{
  "norm_eps": 1e-06,
  "attn_scale": 0.125,
  "bias": "all",
  "init": "normal",
  "init_std_qkv": 0.0173,
  "init_std_up": 0.0173,
  "steps": 9960
}
MLP neurons of a small language model. Each row is named by its layer, matrix (up: input weights; down: output weights) and neuron, and shows model dimensions 16-143. Each number is 128 + 32 x the weight over its row's rms, rounded and kept within 0 to 255. Numbers have three digits each.
After each neuron's rows, "fires after" lists the tokens most often just before its 100 highest values on Wikipedia text that the model never trained on.

L3.up2160:139152133145142141107157107136131136117085144110116134171116130152144153122117095148105189099176000081131137112101066104071121156139087116100124145112094060146175161150198145149100100081107124115114134161142133137120110119112119143138175141108166200128130161145140131201124179167066116119101124161144116093149137097140130143148112130136221126153116148111064131116063129094048187169125
L3.down2160:155153134076072120144089138100128166094228117117149170107146212125131121139144135085140121124127202164168105128168174138101128082142169154060154159160173176161081080158117138089130150079123090184157111111132192118155145171112119103186088168158109121105120115106118155115074133089150122145112206139152095105108110134102158150082084093155126090114168130165165145089169129180196150143165
fires after: " ", " (", ",", "–"

L3.up806:147115134094111147123160080067104147124187155096143129118089113109155093146133061177211106102091176151114098138106139189138110146095133095145143152119201117178186115122152136130137126114074104143062143193092111150120142105128109133148178105116158141133140087123140104102098085147030084139138149155100195124163114147111138107157144125105084150110123151152098124148168118157148111106147
L3.down806:128104109166131097114068158176106136122096094119093118111075068138092140116155062144158148163106217131114122175168123092084149144152086120178141084107124110200035152139127132135106103155163180128132093119120146169155134098125143141114103133157137173150168090117144074097138113164188142154173111157173109118109078169061145091162157047173159064098136147127166182125114152080151184102143
fires after: " ", " |", "1", "5", ";"

L3.up640:135104136130100100143155103139141168091139107192083114081164133135105110166096143098195104095174131139084161102106105189123135118098161079129077102125113109121183100138122137186141186078153126130142096152123067147139190129068099121111175127149177106135187149124117070170113135185091122130157117106087163145171100106179143117112101182113099106103156124136173124158148133163092089126140
L3.down640:144170170134127132180138077161114090160095133135195123111151096131078161092182121096148087113111096096141138121144054162134153158172151071165129173088139149122026146154128161144128090180169137099062192071113119151086162151112138157155079094127150120094114159109065112140122163155105141143153118129123142115146099102141105094098109093157109037112096160123104177159104105137125129177166
fires after: " ", ";", " |", " —", " var", "0"

L3.up1561:127104172176136136142134090153132180081182104095158118169155123095111102077120125127185138073158037047083102109077146094129103050174126143104165117101095125117109082117153088196188091129143127168141104129174142151106147159062127152125111104080113133124098202109162133167122131162092103097137104149107177147143155095120113128114100123113146126107110109099135104159086099148071124111132
L3.down1561:103179149175077172112079112107129154118129167120111114178084124107127044099152186120114165126172137099090145093045105120112135137092100164131115121092175106166126041157128188092099121140067126131134137134141194125105138174082072162118136145123132092121135146136079115114145129113169085114130081165109179118119053126095114113116131177131143094158090104101118152136114088136143166149102
fires after: " ", "0", " |", ";"

L3.up991:111114132121133120151116151172143143182158159114171092081110125120118109152176140118154118161112053148169132144128121151111132159106160085164119093096115191158166149128137091113110169080173147079100126166079137135080120139099081141091101136112118139095147158135146146135134137120115135139116157113077079103076130115112064145160168113120068154165104155172104121097119162090105132164113
L3.down991:104160121137115106160109082131117183150157110115146110084106150125095115154136083130104189112129147125184087116120120159111143179072101114176095042169112187138101088119125155089175109122148198072137195162044108117045067165214125133149062133114129137157165117117186189081088103098145076140091124126111118052115131100071095158134083152122094138114130130149164134149167108123113161097078
fires after: ")", " is", " was", "ña"

L3.up1571:155164134162103152139167124119139111129140130054134142105143140117124152175126123155160118124154085096133185172171131182119130136132135127114140150172100188164207153148097148079112166111103125129142107114132065107125164158069185167159142078097211130091163139149162163108080187079089135120142086109110110087166182087115118159119070120141091103150083065095096099078164070184077121133094
L3.down1571:110113126135107156112114170157106177110116194142195124152097106141060139161137188160120136129133197122149140125124096117108085157115142128162151076136186087144109138093148112101153118131080122085067114101120136136107101126157142136127084091097094119134176136128123156159046122135111093147116186163126147066170143139167100166140077118154107074122097131109154087089114114146093088121114
fires after: " ", " |", " No", "|", " Pld"

L4.up2044:177109173123140127149139085143147129129135129089088155074146129097136135147200169125208123123139159176129097167089172157071134151107172116116121168187176159145152121146116153146107157087097112119114145138100196128114118156150135154149146165158150119109130187168099217148091152156160125164123078109099185135127141121140085123127087113199186172127085081064126098183134065104098088136125
L4.down2044:101121107127148177139136194134106144118166128164198151187111123145180128128128112147127134143092093144098115145138140158073163176157145108105085059150203184123130148131156135062110120181104140085155150110114183124107123135091153083110148110170062117139104131126155135111091122152135129100109063105104110106143148095132176150105097131154078100218131123093099135169156153025073148132183
fires after: " |", "|", ";", " Center", " March", " February"

L3.up1488:111073119157103184134179166118132103121127118133153122130120135132131134102084147116118138121112126175123109146106034171122137182176103108124030070135125157106141090151150153154150164104131107170117108134142086161115137164156130128084119173113118164072155113131067128135151135117109153139168091141114128180153171188159147161101163079076184138162081163142176109098151069145114119079122
L3.down1488:074136149112134134136136084153143138132133076085159160128147188111117093113182099124157109077151104170135093095128184171114128140085122101097114186149139100062143194124145140225175093129135117083131142128133171135140131168108159111040137150145108146120151132085143134120152126148156135171148167156108120098095169094114066129116136128117070080065158082158119133201104165167124085124174
fires after: " ", " |", " the", " —", " -", "2"

L3.up2237:143115053119165163159152124147202109151133135074121102109147152121119128094161079102164127096152103117124077180127114144150090136115093133141125119100090128129152158120136164167203125071133171136144119177106137058153160110123140102091195178143132180153098132184181150168141129157125112116108138174141113181144124092123171146116127164196132130208068122105119129094144125116138099096123
L3.down2237:159137175137127128119176102108113095150145103179136102110142145100098198101081100125118112155160150148127178053104099154103153097161145121188121126073076083150133123161128155183168086166171079082045134139151097094086131127129138120088111151100113149095142144160159135165136188159171146105088136120152120091168118106147116134138065090158115137105147078113132138185185105169115192122133
fires after: " |", " ", "1", ";", "0"

L3.up2262:131124108135086126124093111196176175170129110131081170146122102145111119153104131156154141127150064093133146179112099058109149058101072092113067169078096055182180196108160122138156142067131147144177103151155102137151176151146142097161125161129134158169104141110137107138189098218064127130116160145156128134147167119132163134125147172100165124179132168100097141168157160133160162115075
L3.down2262:130105126113137147104119142136162117104158174087179122152115152100097109174128186147157082101159231089104135150119125090115139155109129165144131202092100068083154137134146190128109136113179145173140067139209091123084178140140125163153102178178114115095110194115151118100144147088170115114140140159154097200110135121156092154152099135131150162160159105080150106097112143198108128078133
fires after: ")", " |", " ", "4", "3", "–"